Weights of a small transformer language model.
Size: 12 layers, width 768, 8 heads of 96, MLP 3072 squared ReLU, 110M parameters.
Training: a variant of Muon for these matrices, 981M tokens, 7486 steps.
MLP neurons of a small language model. Each row is named by its layer, matrix (up: input weights) and neuron, and shows model dimensions 128-383. Each number is 128 + 24 x the weight over its row's rms, rounded and kept within 0 to 255. Numbers have three digits each.
Before each neuron's rows, "fires on" lists the tokens most often at its 100 highest values on Wikipedia text that the model never trained on. A number after a token or word is its count.

fires on: "\n" 28, " in" 19, " from" 15, " |" 13, " between" 7
L6.up1493:117104114147112129091132120105100154109152133147129105070128120101108140068149187119118124147112155140096098122110112135089121122144088081136181152141091128135131147162140174094108088099114117110142108104102175161144135132149103097112078140108127089126086145182065096130133117158147086133140107190138126144088171125137138117186143151177143138133168099139148127157124144111119126105093139144127081098105152121136094155119113160118178098175119121126144176144111130157143170173111096157114099142097155142111116139138127121117071118110154126096146130142072122105102164098143121146131118140135091092137106150128100110109127128134101151137132126150115141112102124136120109134113156095163160105094087079130162100151149147139160124125138165115101087147116142100152123140107110

fires on: "ul" 21, "j" 19, " r" 16, " Luc" 4
L6.up1520:115124112095103126120163171086108144132123171097109137129108103130106162122120134144162138164115062149121181138120101065138102110153143088187124131178093138149112102149067115157107115150144128126127135123148120112151134166136145088110129113142119139107122128121091140134100086158114124081105108113091161132149090125104135140144128157080119146152113136092128095136144152103129133158105111147114100127147145154135129148071139088112148113153105121148172101135112116141177177135125170142132149108136138084115095099105135148100087131121158135093109069119124147157148153132108123134157112098120136128153115138121110110163134087131132077149129135119147156110095139094119131110123062093111156150168096112112072074167121129113114129118154144111155086093112096142144124138171120

fires on: "\n" 30, " |" 10, "-" 9, "|" 5, " =" 4, "in" 4
L6.up2822:083136104166133138092143123143129154137105128108123086116135168102157134092137099135118141160164171118138128152112155150116115085161102106104111112105090072109100152123121122113123121118100077132147162155118134160143102138149135116206103125146137067135148125162119106133140084130145071151134155167157126090144137162143147095083098130135105133169141120139106122148155164143106158136126170134094114113188103160121079110080107143123143103139189139070150130139151186084135147110115093138146112146122142106142121118116150132147113163141104109116095123163105165163114135095101132143119110131145145148081090136129091130120133138169152119158121157127119080100114129140131109077121077116156162141120125095137178138166144145135134134117142141156129131091152085124135115133117132

fires on: " the" 40, " of" 29, " his" 7
L6.up90:185118118115159145147140129138140092139164092150167130108076156111175143113127103120125102160114143102132145121093150168118157102141135140091103121152109128116119130111133111121090135111155084104132114158126140136137144127152082138153096129150138180148106140114143131106121139145103116135092140169117114117154116149086139096121089142098092119132117129123164123099099132130135157109142125124090116136100160121137123141102170108131143159124140092129120162093158098133081128143157148104143137140158145153076102148087142086110125143154151115146105106113132085097127157123127124105154131133087145159117143132162110137159115154089100131094082140145105133146147144124147106105126178127109102154099147142117135140161163112101130097113185110126138145138123124161119128112099158

fires on: " in" 45, "," 11, "s," 5
L6.up1471:111132111137141146123150160134103142067105148179145145113159174065094103144120118137159134079103116106129108129128127115118147111129151143137132155103080127142128105135134154083121103165127153085119094126154162117144130143131092135128120135124135146110113203158122138106094123134131138090170150163119134108119097159132141115096152131184145105147153150122110114098130153134099099119077106133169111166125112145116113112152091192141093127171122105130108119128188149129124106135076127120101104110148113162062127090170112150131114119137104121138121134108150145139109090098101123116132114108131112093096144171131101125109160129124097149122159158105130098152126109112126127102130137069098134139119125125099142123129146118124116137091173183160173102129167103109139174158093121

fires on: " as" 18, " As" 13, " night" 8, " than" 8, " no" 7, " God" 5
L6.up2393:099129076112081128137113113103136100136168121105126147111098138127121130073147132121073113091114139202101171082128169107154101101124145178128173135097111124134131113137108164124079154136164125115140126161082154084147124116143129123108129115154135108138121127149106146159159183145097062072126108101147132156124157121153100126096103123141171154127177131099127112116128148128154101145126128148148169087150071147126133130109141113116152121118151153102111115133143158175146137114099172118141133161119108107131149132141112123141186119115113171135127138130098103132094108121113097173069116136153154114103147100111139143137156096132129115154126097110135124112132122153139098099149136151173120121104119127107143113174160135055106163104106114118143122115161143125170136128132128

fires on: " the" 76, "\n" 5
L6.up655:110080101145108112134118108081117139117173117100143142129130125130163122140147105155131140165143145130136157135163110165115129153108130147133097117141114135110144149145101082167154172174156129113104103117138100112113137167129117145142085124102185118141175172103117150130133112137103200106141135137170095110120109112141126087170110125149187136095113125136139108079130148126137140141155120135122140140122115089184141132111102117158079095167150138121134127153091134155111149127126172119122127149132089102136143148139125149101153087141136110122106115199120113120106143118118128097091137094109142124087103136156100144131085142131159097130138076165111122104146129176121112138137106151147140128157106129147145115136115105113146088127147182090125149074122083182108120140144130

fires on: " in" 33, " of" 17, " the" 8, " |" 7, " from" 4
L6.up1691:127127117129135170136108088144138164129121107160199120138106132165139086178160097107137140094132130162156099172151125112107136128093145162140130137161177149108135121133127173112129138125121131125146091162126155131108182128099111145148163171125106100108138144171110135093133163107141098120089134131116141150093140119105093121148144147107119142093126132126091121132088109117133124125124159111139136112137102116180077172115113086087118134145146132130110145111122149090105158128147152081101130138133119140114120116164146120132130124159156142170086119150117115135158182121148109119108088161084156137109167209116127098153133137114105151102157134104147114121096098109111103147086145107140153148122136122130153131121162150147118140133112152092118148148096131131076132092114148

fires on: " |" 33, " in" 31, " of" 9
L6.up14:125142108190124131163121117121076175149137119089161140119147159128111116142144099148150127070143132147160137119148134135146156106105125102141107125140146160101134128080108101110133173133070163099094102155124142117106163141134131121110136126089154137118157151158113137118110137095153149103103153112142134105094160172124144138192138142117096152100171144087133115122096098124125103108111112131155128131152120128134147118090154155105152127161135173084129162105143144134158140150103127117176119079148161147105127167104103110104112154121110127138103117160108106142122143100119124117150087147143161132130142180132105127119129080140114202151149137090153082111112093154131087130170108128134119150099149145107149113149140136129130154095114155126122096094149111156152142140146126

fires on: "\n" 39, " in" 9, " south" 8, " north" 5, " west" 4
L6.up3000:091107114115137135119154148123133136173166121140197113139154118125142150141112116093113156124118099111095118130115115144122123141130166136099190106132109104126119118149168150099108180131125146104128101129121134113156116149139125164137143139161123159167162126133117146142139146179125122117159118142106131118148111128139129121110133167102113072127131092095095120123076142150161110195122168149104111125136139158089118111127133077128113106099157124100088131075146112141113124144138132134104165145098146114134086104143171127116096135135144102123157098117116137142147075081128128137146131151122098143138120076103149154155135093156172123146149120140169114125161119166181129141141161114150106082151159153128092136171150121154154099187126126111137130100140137095158104136157156

fires on: " the" 22, " at" 10, " in" 10, " his" 8, " a" 6
L6.up1772:150129075043140150139107128112118120147130161080113118112130144125163123128117109114086115147124140156116175114117138121102112123112167130112101148140150138137105123098076098127054145138141119109126115126144167083108120099137180172119151123108111147102113152130104131131113143123125147141160119129120105075135086121139102118112131144138113130132147114121132151126088086148082103133123117124120154121113128075144142140094120086150051118136151093114160166103138078143114098131131121161112166157122154100125115127159127115166096156122092137104146136098134072136122083103084130092138105114107123148100148148137136160153130139111131145137149091106102121127108114123123096138175089116115149176109112104125080131132180145115170153134187123134100115160122074125157128114118165

fires on: " of" 32, " in" 14, " on" 12, "in" 8, " among" 4, "rom" 4
L6.up1763:125154124157082131132121130110128102121100121104107111120097133140098102112155134132118160153100108082167139160149140129129152131133093139170128115096151110105091095125130165180144132158147140137101161160126141131124154127122103120123160164104074107132160119108136126063105139119132124116153144145125129162136102152155136121151095157156120105082117104113102159165127110134090113158143118120111137149138133136148107137132109108104134133146172085131138138100104157133125166097115150160129127149144145129100149102119121104168128095125129108141130137112127140144101131112119110114128104154170151086154163166173091096135111132118112119115142075102086135102085119147149094175129123122140127120104120107149184096131128177162146114145181098108188163114164144134096120122124105

fires on: "\n" 89, "==" 8
L6.up789:098147110136108096086090133127102127133119080107156137125111159090151122140150137094140121166135160132132138145127120111169132138094122145131123128120135117163108147179123153095175117150077114111131117137123055057118102124183116117153171139142142094097101121149086108142135127116136091121140131144132140116164129176114089112128121122107116118078120096147120120093118162096134135147133141111138128102116136168095095101107093148106123150131099149140122151135120140145115110114112086132130117151153108128087145108132191161133125112104104090154119123153144091154156098147100145122109121150136106121100150104097102135129141126111131135131141141123114083151075103150124126159119174167113126118072111152154103148099086138106119117119186149106141127113125113157151123126128115

fires on: " of" 38, " to" 15, " from" 7
L6.up1572:112128106155106144141114086123101116137129126143133086129182167121154105078118140139107122147128182091088131155177116111123141110098138137123136109154124114180124085157125102109132155093132143116109184126166054133143101108093129164099137114129106152149152121119163147113081119115126135140139207127139122138094121158118120134164133138147115127153129141094144112113133164105110123166130173089167143149113099136118128155115139155094116122147135116130137111156121113118147132133157138167118108121118114127110142114108128089164115119139127125123152105063156095141177131148147182153109142108100113147125161135151183149156103105124127172098101102149112113107150081178070157103075135113138106110132147099155125096160121125128112133090133135108105089106119146136103152142189117

fires on: " |" 29, " as" 9, " There" 9, " where" 6, " When" 4, " As" 4
L6.up1230:136160148108117118140108093082131150126135078111142112125155139124122116146177147128108162146167105109123126145141120128102146115112204102156155143205167125131094149118065109147154097145170138114078133116114107084104136123155140141146134146138148117101165135093135076128113115140085147116124106141141149143098133168121113079092118141119095125100119100116143089128113138177128125128163108108103133135158164140151189104123138134082137120180143132082178141147165124089117118142113110111120136130110141122172112103114145149112103107124161128146174157091144127127102132136134192117090141129122123124104143109153110123104133083109142114156160161131113108187140137113140153160095122151148097137105122145111100144089140123099085107141118124126143082134126118155143115151122120

fires on: " in" 18, " of" 12, " to" 9, " who" 8, " and" 6, " or" 5
L6.up2249:163191095124117163172103135126109117156137110141142096128153130145121097139101124117155129184162103115145136129112147122188149133082105112145118137150127118164168118067152113133128131100158152139137149151103139089165138099072116160118125122120161136118120119122128174150176135112138136154152118143097149132095154110096109094128127134116135152112104100140105097122126100153142138145081065128122083152099147130101122110094102122145127122141123134165126168138163171070141139128141146124162080144136126113173115166089099103091113122138122151190109089110050166132137122083068126138096136160093091143116122155116100122116114121170114136087153139140095167143134143130127181146138134107135124114110156088167138100100138133126125133078125147130081122112143153120158175150095161

fires on: " in" 26, " of" 19, " from" 10, " with" 8, " and" 8, " to" 7
L6.up2027:142165063112147170181116103109138137143129184130150119153162166106134058108134163142117105127158136113138113155139120076170144121113118120110114126135136118160119095109173073128139113149115134147127155121185087128099100100101149177135093102082134122147107107119135134087093135108113129136115130127140103123118143096155116121148190073152129084134144116101128130162148112119149166138166149161136102180098175126128112146151113100129125099141095162171127127145145116097128173107135098162137136116122136090136086104132147131144086169116107108128170135116096165092164136076150147104103159105116126122131114133113153126131124140136093148149113115107166145093180130150125138119120086129137132120098165115180147130106105140116142123098154093110175127111118136106171144130104172

fires on: " the" 49, "d" 9, " at" 7, " for" 6, " |" 5, " of" 4
L6.up2118:117108114168100123124170150131114145111148129115168059146130126146095143111103120127140125143162170092131127110118122131132137141133116109186098082130142150137164128123134143098089137113069148132146160146113084148189148118125142132111109148080166131136139151152146163105144111142090178117082138140111163115131118168161126172127123123139106126137145110143144118142157112137169142133107124063149094103165117135117121124098115159099130138098146147102173093122147107109114099070161113099154198155190106126119146133147123118145120128133079142068115116129119087119149078100146135131105156106114132132124152149141130149135110121151140115095111172122095163105147181112110152161113108103111123128101107117163073124137135137120126118132146146113143137129133126132113099131145093

fires on: " the" 40, " this" 24, " that" 23, " those" 4
L6.up745:161117155119128147137129138096117154167131115122137126132125119151140149123154148163150155103136142104146119112155106165172103100099112129102108161152129140135127102136130140133140164136139115127142115113159122156139129107122134160107134123128145116113157156104164140111143096081109093127099117164100144136152142102118122102172092115103127129109119128093147089145121094104132108115145083099135113123073124115146104134087121093195152104148108105105155083129107157095122120099090126103105121160122113092125127112081111135125161106163134123128169118157102181148112127111098106143088142116139118185086126080188142123131149114163148086109054103130115118129077143094171113113171133162116113111110102155141134137158113123104129101120169124129170141122103096120126105123145176

fires on: " of" 20, " the" 19, " from" 12, " in" 7, " to" 7, " on" 5
L6.up1247:120106107150134151107113168120108112160126163140122198082141155149128117117136125117123147129123159130141127123170165128135153123120157127154143093128140125079121135145120119159126152108122103130136128135120088125114142152143128099136133102129139157174124115092094130122059127147148097125135121116127145114101095143138133106143127144110188081084122094179135132126128120097144178125128090123117114150147141127145088167079103129142109146181150115122118072108082119167124155125151178141154145127160080093103075149109153181117136145105137085169101145129173134122111076146113107107120109098095148132134098144110142152162087113128093113152113126133148124116148087100120148145118123096174155151138096134164129092133126139100100136148119147151151139157134122144154132133162114

fires on: " the" 28, " his" 13, " its" 10, "'s" 7, " their" 6
L6.up2520:106068151101122133118131133152110163126107117114108117107152154111126113115154148052088144109111129109137140087149091111094115105135178117101179138093142149089120127146142092150109132134116129114125126051116140157155110140130149143123167128109133124127139119142095115150119117155160090111123120120102128142124147147154142110156186148123126157102159149102144123167106146101148179104136127111154128128096191173128098121118139094127125145130156099118091100098135133165128074146103094105140125136164124100133123115113108162130158134086105166119126193174096077120113114109110143112176166108135137123135135130103132125136143140142094093120106082118129132125114166103112183150146113085070120120138114183137132079101153152131129122092102135102141113143132130138123141150131136

fires on: " of" 34, " on" 19, " with" 9, " through" 7, " from" 7, " in" 7
L6.up1263:155144135109143126126142106105135111119159094127116139116137172108157123122092116143127100199082115105163163104125179156137150113139112175147190147118114159110128113139094172170129082112151111137126147103159129112083128129139106123055118127157121170100117115124075129152142103119053107121117123096125093115114107146098130123163116119138124132138105143113151101114082136148154147138120103083128117126128111164125114158092091154100118144102128127147109122116138189129134159117157113120107100127145156135093135095150125143073125098121149124110110086144133117170092165096156130131139146133086137127133094161156126130140139141132140114105124138123173121145139160142136117123144138126137153146097147140156148145113130120123123148121142138157154121121095114131118143151153137

fires on: " |" 76, "\n" 23
L6.up1965:159129106127123160127106133146139091157150105151137107124150160130122091127146136156171138169119158118135109102115112170154123138124096160127126149143138151106096123155169133069116158164099104116147125106143145103120129140129089100134131157141220156158118117104103147118145148125132113115128132131127103113123135148124129077134154138158115100100110113163164136100083102128162114139152112108164106137176137126116102138120105107125081115150135103079115130162114135088068126097097133136080136132106149104088122139165136123148152138115131122155127133137103071095167154142143118133124130118129138126103153107135132179132135121096065129114100147110102136146108083104153149101062101125114093151132111144134143137110081154108143132149156108104153116171101116183149184133152091

fires on: " the" 80, " The" 4
L6.up1685:167191118110150096113105131161111096126145134141157144121122088120156132068121105089152131149143133114122139123158122108111108166095125129111115109171145131149102138122134102114124129126107117131111103175144092152136151155118112121130140092132127117203136146152116175100114132151153135115156138120149139119116133140159158120133141142127110132126151108107151100114140151191109160139112113113121156141145164100143125157129100155156117156164138166107145088134116169119111085122111128073176142160131115123087100121142139137130114136125098128108155101164114143131132111115119162081116179125123103158101153033115152090137100142117121178165108160095161174146130148109143129122151129084155148130086104085130102160108165169160140151105134100124142124084123116138158099122138100

fires on: " for" 44, " his" 13, " of" 7, " sought" 5, " their" 4, " her" 4
L6.up545:112145129149157172102108080105109137116118123088097127141139102158104148158157144142111100154124162110145093156136151132164133102112150145135181132159120142128101129105111127160115107181137120144166149082117110091119157109119166166070133167112140151154124131125137164130123143173100119110139121163113111106136147110121152130126114130126147167116114091088193121155133149144097132143154110128138089072152124084143134146101132151127097139129127082117086108084112142123112136115078119107125126141111119109163116138160144136103140128076130110142121113179112116108097129114101099134106121125149122180084166142150091112151101124090148113115142141127146120170124110071129124119115102105199145115131154133171120115132077138118173096119128123070196135095144112147128133160122116

fires on: " not" 24, " to" 10, " sc" 9, " one" 7, " Y" 7
L6.up1207:120140101120064139106083129145120057165110139107106135169121147116143131136112151108116142089122137114120150071115146130181134049123112165131114096161138152094111132174118166183110147143138143157173112123151121139130142139157124180137117159142136089164112111075128140117147111149123070161126159107134129117147115107137085093144099084116087113108123139154134126098100136095133112158153098122115145147121132112113114168123145095131104155128168156118131122131105153108099131127133123143133122124137133144055139106114142134154134144131140112101158088147117137136160173144136101120125150131134103143072143170129060122112121189121102147064116135092153144117100113105115116131148164096120078134150152088119134085140118127093127148131107102150102069108142107149052104170163117

fires on: " in" 26, " the" 21, " to" 15, " on" 9, " for" 7, " and" 6
L6.up1799:149137135105103139130134180133140102125139128120124156113078140143118144148155209101102123130122133079098124138156125094165176084133110175101137125069164164117082112133153146125113115115156133136084160099137175132089150147145104142139157145123092135143114132146090189102133124122133123137125140071110151118123106130159124096157122153128126134140090124137097130086104135121109101121167149136128108149143135130144127163096145119151143138132115087183122092083108098134094136131161084098117103152094132124119136128140140116159113144142127116130109156153124145108125112123137159132145118154117160139114148111158101107112128185084149134153148103139117127109165129108112143097135072143120131152141099117135137112122121120123114129120106081124103126145144097132087148139146156

fires on: " the" 57, " The" 14, " East" 9
L6.up1650:154111141088133140097118081146148159098128108099136120135145132143152127166144134145133133171119140108117093105131126138159129078118122139111098119133116142103121134134136113162084091157132122114156143089108095141088173119150094172149126120128119101138084131137114129102116137124125165124117115164139125086126156128106100138112110085095159150113105157127139156114124133111147139152165108143136167129112152102129115114173093147141121137119150132160075117108154157101147125114113149145133185132115128135123171125128167110115084151179124099143188156157161122118140123120132183112105098097125137176176128137139100158117123132125147093132108134146140114128073099126110094178121109143128127132181127117114146085109162147128151108123142108131147142163137121143105143134126206

fires on: "\n" 97
L6.up1910:133098109167130109140120161100090146100113113141159151128137139116121133162099119125134120092164152156128102168099101144114120128126140125101131124130124127161134172146142144103150135124162139138136164178149109116108124166150098112130141146140106111143136135128153139132101142097119101116142126170096111081150126161159124082170108127096116125142139105089142062116144117162086142121111129107126115170109121123108117109146139118131112154126115129146078172078120131136151089117146124166099137161105138121122120113147124125139163168152152138156152098139122118119139189140109133151095114098108094101128151086131140144103081112140140121155148149148114131115171097133127124127140143092127133109090121148150117117133094115141140112146133125134157094096157152159122156101151123

fires on: "\n" 66, " it" 5
L6.up911:154108123104104155148161137142131145147120178088161143153072109119104125124142124131105145146148149208160165113120123114109142139141120059154152152177158109135155140114112127112158086140088137135143162106126129102149082173135079137165107124127155123171166111118174139162143151133122122138104146102084090156187133099135164132096150121087133117127142153127139145061136144118095094144122094135137094125138128152176161103092145129149138063087110102130124109108146158119100130154142120099135111114060111122142119095090139119138123092145129132170100167144067156120141107087130116151144125164111148134154102116162104092116127168119132111111097089129123159116139110145127116147151152146092168173089122118146109165147128138131091186121112143160119138109116167121106105114155137

fires on: " the" 66, " and" 14, " than" 5, " of" 4
L6.up1517:106150115152147087170157143149116131097157091120113169122122092140122174139118158164097115145126134092131127115093128100149101136131121171195137103095111114123145134114109111091119157173129174149137108105164108163154101116112128146142143133121117089150123145144123147122147090139106122113130145146113152152126122137119135094151130124162100096136128099104099096144113149103135116139113152123109100146088140111140097111115090079097143116129133088082098127129153105184093092169078114128125105092109149166152132137141131109181125151108138156177134160136092080165086121154095144110112120081087097135116084122114145144125129132171128146129126143181098163140145083096109133152140083140155140118104160138127118073144105126158121147135099109106112136106117172169132092181134105

fires on: " as" 64, "." 11, " As" 10, " |" 5
L6.up1136:116135111110121157112093102131162081130175094130110157087096118166100125130131109083128149118111140141094114137153130107116145111138180148121177121126105124142152140091129100128120123145162104155111139144131141087134114112124180119143121112124192130147140127130102117142099142128152163109130148125175106117112123158094152152126167145151105131128078143140096167134109130133117122166146135124134148119139130133143147130142079167137129129139146134095130121122097131172154121190125096098149123107133143151126124069080153099134122136127173130096135138136147075124089129090122118094088123096133128116134104122113126108134139109116145147126109087086111115072109150174164140131099158127134087121140119130081147093112173150125113135109141093104147111112091122077103086157142105

fires on: " the" 48, " known" 12, " his" 12, " The" 6
L6.up1595:113136140120106098133159139096111141125137101113132105181110114104151180127126129151129117095142133107130129138118099130062147104100181143082085099143150145098110134134118122114147126168146124107156097161078164128129124093160143142148129178153138136136118152144097144121131173136159078146089128141125172118106195080119137101172153114139150137146157168122135157125093127127119137082163112123101134148096155101108091123138136117102164095119152166134132129134183152136125115170129110142118138134139116092064106087128105119168119169088099116153141098157139149091117126147134126110143100139111130115133150117110113159143163154138115158135139182138138139152144155083160134150114140157131090131142124187120166097141133140115126150128089110144080130131113170115111141139145170

fires on: " to" 12, " of" 11, " in" 11, " with" 7, " than" 5, " unlike" 4
L6.up1612:153176137110130116146126134117143144139154080168131103181140133131123129119129133141113122152130119137146125127100145141118144099116125142163164102094146148139171113150158107159107109132114128117125116147123078153141130097104133101068097113112141120125131128101151121136124117147151117127090128156150134152141097112124090138124169125112091104133045134088153084164127093161112146141148097171133124149111147106104128178140134120124151149134130139176118134161146174101112159118126131109131109121094142112137102159120112083149124137153126150158113102113144137091102099087183141123125108138102166109143126122165089154145160132136117147141138102110145127098122124119149108080155103114147140145092168139116134143121164120115153108086145121124136104119145137086138148142130145

fires on: " is" 23, " was" 17, " not" 16, " being" 8, " be" 8, " it's" 4
L6.up698:138113152104143149098094127133138086132112063108120142097136144108121133136134142164125138122142124111136115147132092137114103092123089131136158140134130144113187090125152133095095130119098120122102130124156096098097140091138123137146107140076122127117173154101126146102153133138187112141071063150113116134122149132121110106093097164124173107131086134145155121148172135117118142146139106086151103119137117097112146133113125090128099113152125126129107132145105086175084103130137089131127173071153144142113095155075106138168183126113151117100110116129094085091159161094120121115155145134132166110111120115101135134113172145129133112134139135112159138119113095121117149122165094155104138094167158171144182128124110111138107149086127098113130110126128092140162140118149126

fires on: " to" 31, " a" 18, " the" 10, " as" 8, " of" 5, " its" 5
L6.up1275:158146091139102124129090116104138113153129118142139147127115131118119128102121141138110123106123162119139107159153122150118106073109134136108124101066118124114109118152129073108152136110137157110118156124124106146178088143124120099141101094100095131087175121162094146117152154196124105088138139109123121136111110114123173137125095162138161114159113110098095102155110161130146132162160132116133104114093125129119140180111166143110108115177116114085148103144110128144086142123077113129112134117106146121135101117091142130137116128152133101124154116087090064130123139145123126115139124137085156188122130105096107149137157128124147149107096112143124140144124098123140174131137133083129108116103171121153144083149126106131107134141138162094134139115148126136176132125123128

fires on: " the" 26, " in" 15, "|" 10, " during" 9, "-" 8
L6.up2167:154112130168126181144117116162126159143141136101107128112144126129092114132153152124113099105140153105085130157117137139114139107122144110136108136106121110111123128116152151172130122161153106090148122129110102120130075154163109159106109125109166115088173137123101146098132124147118156159171113143105134148134125091172126123081130133104148167089132142105110156122097105155140122086132142114106095088096158077152142134135153107131090134138095128144138062078172140120098108086096159153130145161101074144126119127126107091112104140122045180118077141098139100144165093145130115095109103079129163067102176150141124090163158153189099118113123104154124129135117177172123166118136097141124150173127180127124084136119123139109123124102108114140128121110126134113125124103098157

fires on: " the" 33, " at" 28, " in" 22, " The" 10
L6.up1543:129083143104142162081120102155106098140135099149117122138149115145123141100163117161125112144118121133145160078116150096149142134153104170148161137113103125138114124094118122147126138150109150140131123117139113107139138129123090132155072105136071108186105142160153133129108119132163149132116118174101130113121133157140112110117137118140130135118131171095118130079096114148129096136124089155117133110099135112123197150120134131141152129186134104101116111112149150119134136128127135125105157121108116145137124133117159084126133144143109122161109152132124130148064129124116120166131162145146176113129145147106096166130168133122115119146147101111126150108108108102146222125125125127125114127149160093124126155115166118126102181148189136131124135091079114121093149147120157

fires on: " " 39, "\n" 23, " |" 20, " of" 4
L6.up2494:129142151156131146135096127134121123084129136106127117079147178109091134105112066120181131133090145147087131134116078125123144116117130138130166152125112132133111127095165138159108140116137124147095105099136165120081142112080095109121107140149151135105114093162137108143123164140074091124112097201169150108148136086109130108101114121139144158162131156089123125134109133121133129137125130073168121109127162091160106129113118125104135103174113137100159162097166105132104164155140144115142102133079157150129081144130117129153128092103094099143115137109074117126131078162119124124136156174089112129107138088153147114151091112125153090124106108165119118128092082139146143095104119116061146133146131105116142131124108168142156139134175121091090060112141122156130110162136113

fires on: "\n" 50, " the" 9, "t" 6
L6.up1413:140127102148116111106129111100118150127137129127143154105126137127111155127093134090102126153163115118156133120113137106128144115168116116127125131125134176135131163165091117169133149129087171140143148167145107127135124160127138092121124134128102167143131129174118163101154155111119098146112099135102123099162120125103133111146117142143169102170146106124144108118134077173077139107130156166130145127114151151108159113104144110106130146149101114153093140120113120115101129193163131135130144211100194162113131101082184141122163153169144108160137156118105128158105151129123108121135106118093134139097167128156109118120140112144150098140108112117106204099107133153145149143159130145147147168109109143123111104116180136154124111144134107119153120123121149126144113163136109

fires on: " the" 76, " as" 9, " named" 5
L6.up2455:123130116138099131141115163087168136131202123163116123139176144136131130167079130100129141137152156125102097109160105121104114110171148135116184134133127138129129124148135124138122127134123091159132112131123101128143111115133137113149111114111132102122117151158114157144138144109142122120098158108155155135136129081137132156148081140094062097134123127096153132109144134107144142153101121139158149148099143116133133137100077110109169134131144112119176101110085136086124086126090125079167138150146143121116151153126129114139140134138123140129154113141128132134154125157121125133123140087149140139119130127106113127160117100073156122100143141093100118104160125091148151117133110113132084114102100103149140122097152123134103157108125127132133128086138147165172153156181109

fires on: " the" 61, "The" 12
L6.up2418:172159119105138100118122103210097145109145109117100087150091151139122168153107114073118088125098132089118148113143131101149117143157102139114102118133135124114132167121121136128092082159169102120141074137134126134117102129116092143146144144140084124184106139117123126093176126109139094107136136132141166133100158157099111118110137126120149144130158144151130108115125153091108159144089134109133096168150097122166106134114148142138124113172129119093098130120109110094133155119127118123111144116114140142091155139149128126121092159121111103164086145140125143111122102138130118134148125103152119156110122107144122134146059124094138117079114133081109159163142158102137102157152119122140136114112141084128100101113100134104156153138106128147130169114137105133153110099105127

fires on: " High" 17, " \"" 14, "\"" 12, " “" 10, "\n" 6, " up" 4
L6.up2924:135106132141164126164132153108139109155112136142153102098139114093138104085126108136127109112153129137134097110115132116117102158157127184140096167118088169164097135117142073110121099148123084153084102129131148118099157165167097124148142126153151126143132161098140160119137158124118140141084098156156111128110156111137158109117124141103151119145109155127071109117139131083096149116076126146158145135116124089143132132115147155123133142120084128095117161157124121125153139119112163123128142135127124097137160123142110137138111165114162130161086162183139135153143149124088102109113130101144054144107117119110137125133138108122131150125138118155115165082158109168127131163141111116104136120165128129150148159140085128088101116143141072142120104105135162134127122130125124

fires on: " of" 54, " as" 22, " for" 4
L6.up455:149109089185109159112125084165113147121144129131120135121120132143133133130132113094105104119138167109160148098139157097159132095132102178145142161166105163158116098151159117167093124117142129149177094116110152100140153156117145114103124101134143162131147173159146102124120112161170144119128123077116143107128168115179118158144110136102136141114139114134145120082133138130159141133121142085103156156089111119137138132098155112155126151100122105097163100134154143145104143144087085093134120160117149142148100145089163117102123148106114149118148090136095148179139174143077139138135148124120150128112123177110148107150122139098113119093128119119095141160127139106151092103139129147167121144150151071119164099085120143116174121113111113124155146125166101181156090154127115

fires on: "\n" 98
L6.up2075:089126142163119164172108108161107136133078127142143163113107131179137116096188086147146151130125151104126135154117078138113123131129152104152098156156102125092115163096118099153107107143108142138105176109118112114096123117115130087105136132115127142158128138139157129111126190155142128146092175142125116146150127148079138147116145078099128115137135128126162153126135149143130121147176130136170112134131117144150104160117121145171159076119074142132161150117128120137105138126128110112126099126154149189108105140118128157125147115160114145133109139150130116137098102121125126163124110126166130106156079120142129124099131114114127088105134124114143105085114101152151130138172101128118160123126133133130123152112112153095072137146130139136108108128119098120111135130110103

fires on: " in" 19, " made" 14, " on" 11, " into" 9, " make" 7, " hit" 7
L6.up1088:148164080126147114152155122167170099084115129135072108112153132108132098171176159116156126100131136115111113132127134123110185099125127171143129117103146139143132157084114157084142125105122174146125103130088181117083155084165184126129120175133146114115116132103093104088109111166141082125109105128154105128139125121149115131108077191163148161132090157129111135148109115098143160139161143199103120151116094143123097171117122137110136129104135084100156155123104116139123152192104163166150088131160107132178106140094150113168115131142122100121105121133144143145116137112082124130113118100103108070139144152159117113158140093119121145151106128109123140082124117125156103135134130113147101124152135163146134112160115179147156096093167127142101146141118095137168077086121087

fires on: " the" 58, " its" 6, " his" 4
L6.up199:103111132158125132121133124122091114121145117137173135191076133113096138131147151129120095156118132116076160068115087133129109116099117099147137164125158095148073109168162107104157151131155145123113112154128153141159149106159083156140117122139158125139146145137134140126163186159130116150115128115142158130119110120146124121116115165122137126137124148178154100095128133096112135122158107160152133121114140150104100108101137127107151137133120129124138104100119106097099138126154141167106114166130131075105076133123161089097147108133127141111161114180143130081156124127083141116167129159083142137160155132167144124117181136106115140132144120078138135120168128118139111116117100116105121125155065133113144139093107106102106094140165077106087126152114087122152131102112109